From a checkpoint of a small transformer trained on Wikipedia.
Size: width 640, 10 heads of 64, MLP 2560 squared ReLU, vocabulary 8125, 74.4M parameters.
Training: a variant of Adam for these matrices, 553M tokens, 8440 steps.
MLP neurons of a small language model. Each row is named by its layer, matrix (up: input weights; down: output weights) and neuron, and shows model dimensions 432-623. Each number is 500 + 50 x the weight over its row's rms, rounded and kept within 0 to 999. Numbers have three digits each.
After each neuron's rows, "raises" lists the tokens whose logits its output raises most directly, leaving later layers aside; "fires after" lists the tokens most often just before its 100 highest values on Wikipedia text that the model never trained on. A number after a token or word is its count.

L4.up2465:523466542550551596497497501528454524510462479402511461530508471589587523522516455537508468500508558515425451502456401499548475566546487599456476596468490449533411489432570489507438519511525483493494486559540523436486482447519467482492456544501471440467535435483437514347474589472522466516509552529477597556533443567495500445470553409519522520511488447474460491497634427585504485491490569561544531522486589500514619448536539559452540500513444473476545519541477481547530417371458514439440541551453479591559487392511503462545415573423547550485449539468463447625491601460495534489
L4.down2465:488494447460402558481498581469559531519463473544607563545440553498510398494524384486573441486453469444508478542453478472445513453473472571524596466572459500433528406418518579520535491462485346496481388581578526501581518527514585468428509527489563522550513548444556422553541537454601514622474561530540442485554512560564521518411523472478525560464479563535458457544499419461495552547424504600527441508447498543603419444508479412505542480517499482526500511495520574479457577532449551480467422440507465543532495497434503446378496455420491494509486553536507499547426544511470470480
raises: "ast", "iet", "i", "ii", "head"
fires after: " M" 26, " the" 12, "O" 8, " O" 8, " m" 5, " P" 4

L4.up1496:592482539526440585546472480478450430534427541484589542494503536474431470561397492397460637561492514465499429476520487532492500555528392499486510503483523437513532469530468455553436462529477510503565599513542458461584417473483491554502508517470537515587542507527443472364441559499596569573524439515494491435546557512468427521407582447501510449439464468486487405590652475503462400476555424463421525471481525405561506485444514505467512504588441548574452515552497534615529550487510536547520511515501444551460468445482536560446520379486454450565470456536593435501474578559506540626
L4.down1496:515468449457607455514553543444494516499476505453487464550559399415437465463584427480574528520481508496500615507571431473599522585518519568509455529451540435480373500475531529560437489467538475531537399450462465431447563423476465581537424472422501459505446552509505506552495506530565522513394394450559483530414468550640511431494417472530487503470476500455506437476419558380546535542458589563526487474521463496526573464513453472486443506561536447494532607510528605487395492481486599416537470434486539397510487524464543556552543514527516532582535474468448461462383444408574450472
raises: " date", " age", " source", "order", " time"
fires after: " a" 54, " " 8, "A" 7, " an" 7, " A" 6

L4.up1759:520461455581513626543356491531472507481477447467483508504512502551422524443525533458416508456447517414524494559463477433428452524532418455506479430594449428628524433488485470522472537474475474495494546470484425488420506493553691503486392516487446525615477519515547540547468548516473546522446422514530552454596601447489440463513543527471578378471393560520567439537568466547602507487548470505484502456458522513551504555405524446458484537501472532467491526521433528569488499328476529477576514513483533481543447419470433456438458527494449420470461571487605539486471644460529495523
L4.down1759:461545583592588558613564506559429445516446450488552486489501574467523522514548496495443490454563477551483484504477297447433449477506557498580463406559477511578508461473561477552446412449515502459549439488506549595502484537515542555524408490480493469588553494595516541429534464506485547625549560483512442524470480446467538493422428430520456495552465409627547464472586456450560475508494538485503543459449547464590424509475513476606541478435361390505477529538444490448452505555471500544502561491507542483548560476561572518529532571630580508425482510517480563495469505500565526463
raises: "ific", "est", "or", "ial", "ro"
fires after: " a" 26, " A" 14, " H" 4, " My" 4, "A" 4

L4.up619:573523553441514562550513543514511534518424516465508488406486518513514507573444562498450379552453523476531487397564559483520570465485553494462534455512543527499570385587518510601568415486577511476520445591416420508472514349494586465542456496504559438499476508468510499538592589481546580448536448408497543359636553518493527474480497415482466497418509534493506479520559487487542495519505462559527532446541508437568486536448519475493476538527456483500623471395465546551490467418487511581512531464446511405552537462449526418473450530493478397415415566558476475463517537496470547525
L4.down619:459565521442597455499479459551511485545438500495427558462487520520532359519549585496470515438473473499558527541510516523476451493512557533487460525600481470493463546529439547380469539495579500469508459452474455487507457503542501459581494456504481512511436604547441440439442495519449526535541629595518417526436543452467485440535552501506583533623498521612492541562496438507534620525402527464374472439438490517544495532629392472501468450469522507551423485478454453436479460548528499491482482482447504541494502406440489589486506515491413475522526427463459509464562429515663591456
raises: "ils", "ors", "aries", "ral", "onia"
fires after: " a" 28, " A" 20, "A" 7, " An" 4, " an" 4

L4.up1317:493518474476437575475551529504458545632498551481503447570520517497511553511480571475482634469576536470513520490509434502525516423482494511589546522574527357521471524445527425534578348477546532519482503513499511479481509468491597550493495500484497469528570539526454494481406517454565462476482408535495602531613553538484498520529590459511550487515489503426508469541599470499439533584568402433483443507394570387567491540485500417464503567626470538533509523438458549539500438499538508545536504542548508496446478478436495458419494432563474464382453534520494534510521545494474535412
L4.down1317:493482536518524515502484460472539467434588517499467546492438511452468472510548342545459499517450454502524608522522478519454529574511513524541630575559544523470374569565464529514530505451591497530544504484452589578527451564578513524510584502498501456518549448495555454461432457514427541502502497375497518476428488498350462455491576602378606487534367396478457426467496515555515475514507501548604482569521589506450509523425457489471512474516500433478416501488460499546539531481448494528527441535531495495528554512574507470448520476479483486517533464428555554447500475436575389473
raises: "ings", "ing", "ction", "age", "bre"
fires after: " a" 25, " A" 16, " T" 11, "A" 6, " c" 5, " an" 4

L4.up698:475540422496533476467473473441505535537471471458456390565403482566400479536417573466561536453575466574403463452534473496559561424542471545535498509480461442495495473531526546559435511472456479523486404545536411526486488521562599524393500470454445584476503493466503540407545453498585498419522508501480569519476469504477582490463501501546540475486538553532420547520423583508560504525514469620506528333557545421560549465524449492508496494469511469496454454441552541542493550468507487466446525519482498529558532519502440487508462570567507481458421437541399497489501473363476478397
L4.down698:530477461505443494551615506484521500488580509550644431508479486541566553604526529464541463568487498505475443556430440532475449438451519475570532521532435510477376477531494556425524558546518508374527493512541468458478345544484432522590432397483395586577472509464503451478530559561545496525439458462453515492490473556581526527508628521567558552538422543437571496595622462428521457524567503499454470491410455540390471462420442466462438491527443426502524536469525559443481587443466443533511561486458589468423521571585478566442478442477392506536472475503531454535550453584500448493
raises: "'s", "ription", "’s", "ness", "]"
fires after: " this" 17, " that" 15, " the" 12, " following" 8, " same" 5, " next" 4

L4.up1009:554481553613610530532461390487490423566399458441478511549576490504524470546478522531437563488465525576393576478512489525579523491505472523517482624469517454510472450514582488517462539430511494538551538460486426441447558458444550431497531511573510494502456454418535577430514516471509553472537539607482484384511557508475592530469438406571530497453524529502422485453492552612530514537443528577544548463486523486434507511510470473513455524522419574440462614482437537472470531442510436575480541414528483439545513530544469561492532454460496510554475509433507570353460547434527518514
L4.down1009:576640485477538575479511546494481406438505524468446462487424406488556484570545418554467492471489553551543526464456483440526495487590449532492486553553513533511537517439478451466467576452524481445535509528451583526589497519469548527562457441509523569512513547530620562621593507516555472449500447380489562464492499489388494505581552405385440537586480535561411525578566510556558541481459441567430524514563540452430466548526515500472585450537455544506508509469502594453478534446492485410543487531597585550489452399497481478420495511387574551447515564565493528470464495496466550487
raises: "ime", "ims", "ica", "ks", "im"
fires after: " |" 29, "|" 9, " Ad" 7, " J" 5, " M" 5

L4.up1334:565446573517515575414347439546573399441482481409390429485552461524528512574565461506504490419465475538512510463452489490496579460463409521531508531602447477528485495430472506484505490486511433461543561460481490468526553459452535514509456495484522459528414447545515473545419613486464464516546505549528483531531530523501571463443490481497489433489633598462451498482539388385530511485528349509574432431491543359495551454532443505478526448469492515509479486513502464585451475359534484540508620467484478484657532444485455542521418571509490454436476499498455438501522521525549492443
L4.down1334:415483561439515468538537387511467440547528502594468556527524427420499552507578526540415566401553461466479593468576436551493506546541502530452494460562579520551469421407490504383522519463510421560518578560501500453459534568496462473518415486565471509566542494452483546500510462482444448441498513523549533524476488488519539563496529511527451546422393557562482498409517458535581384424514518452432464430454357564532464522521548512486386499449478361552529462472409450450529519459567538536492513481528518546384541531492531554497450476519428458585492485549529480474482493589465516442
raises: "ably", "est", "ig", "ely", "erg"
fires after: " A" 20, "A" 15, " a" 13, " Ash" 8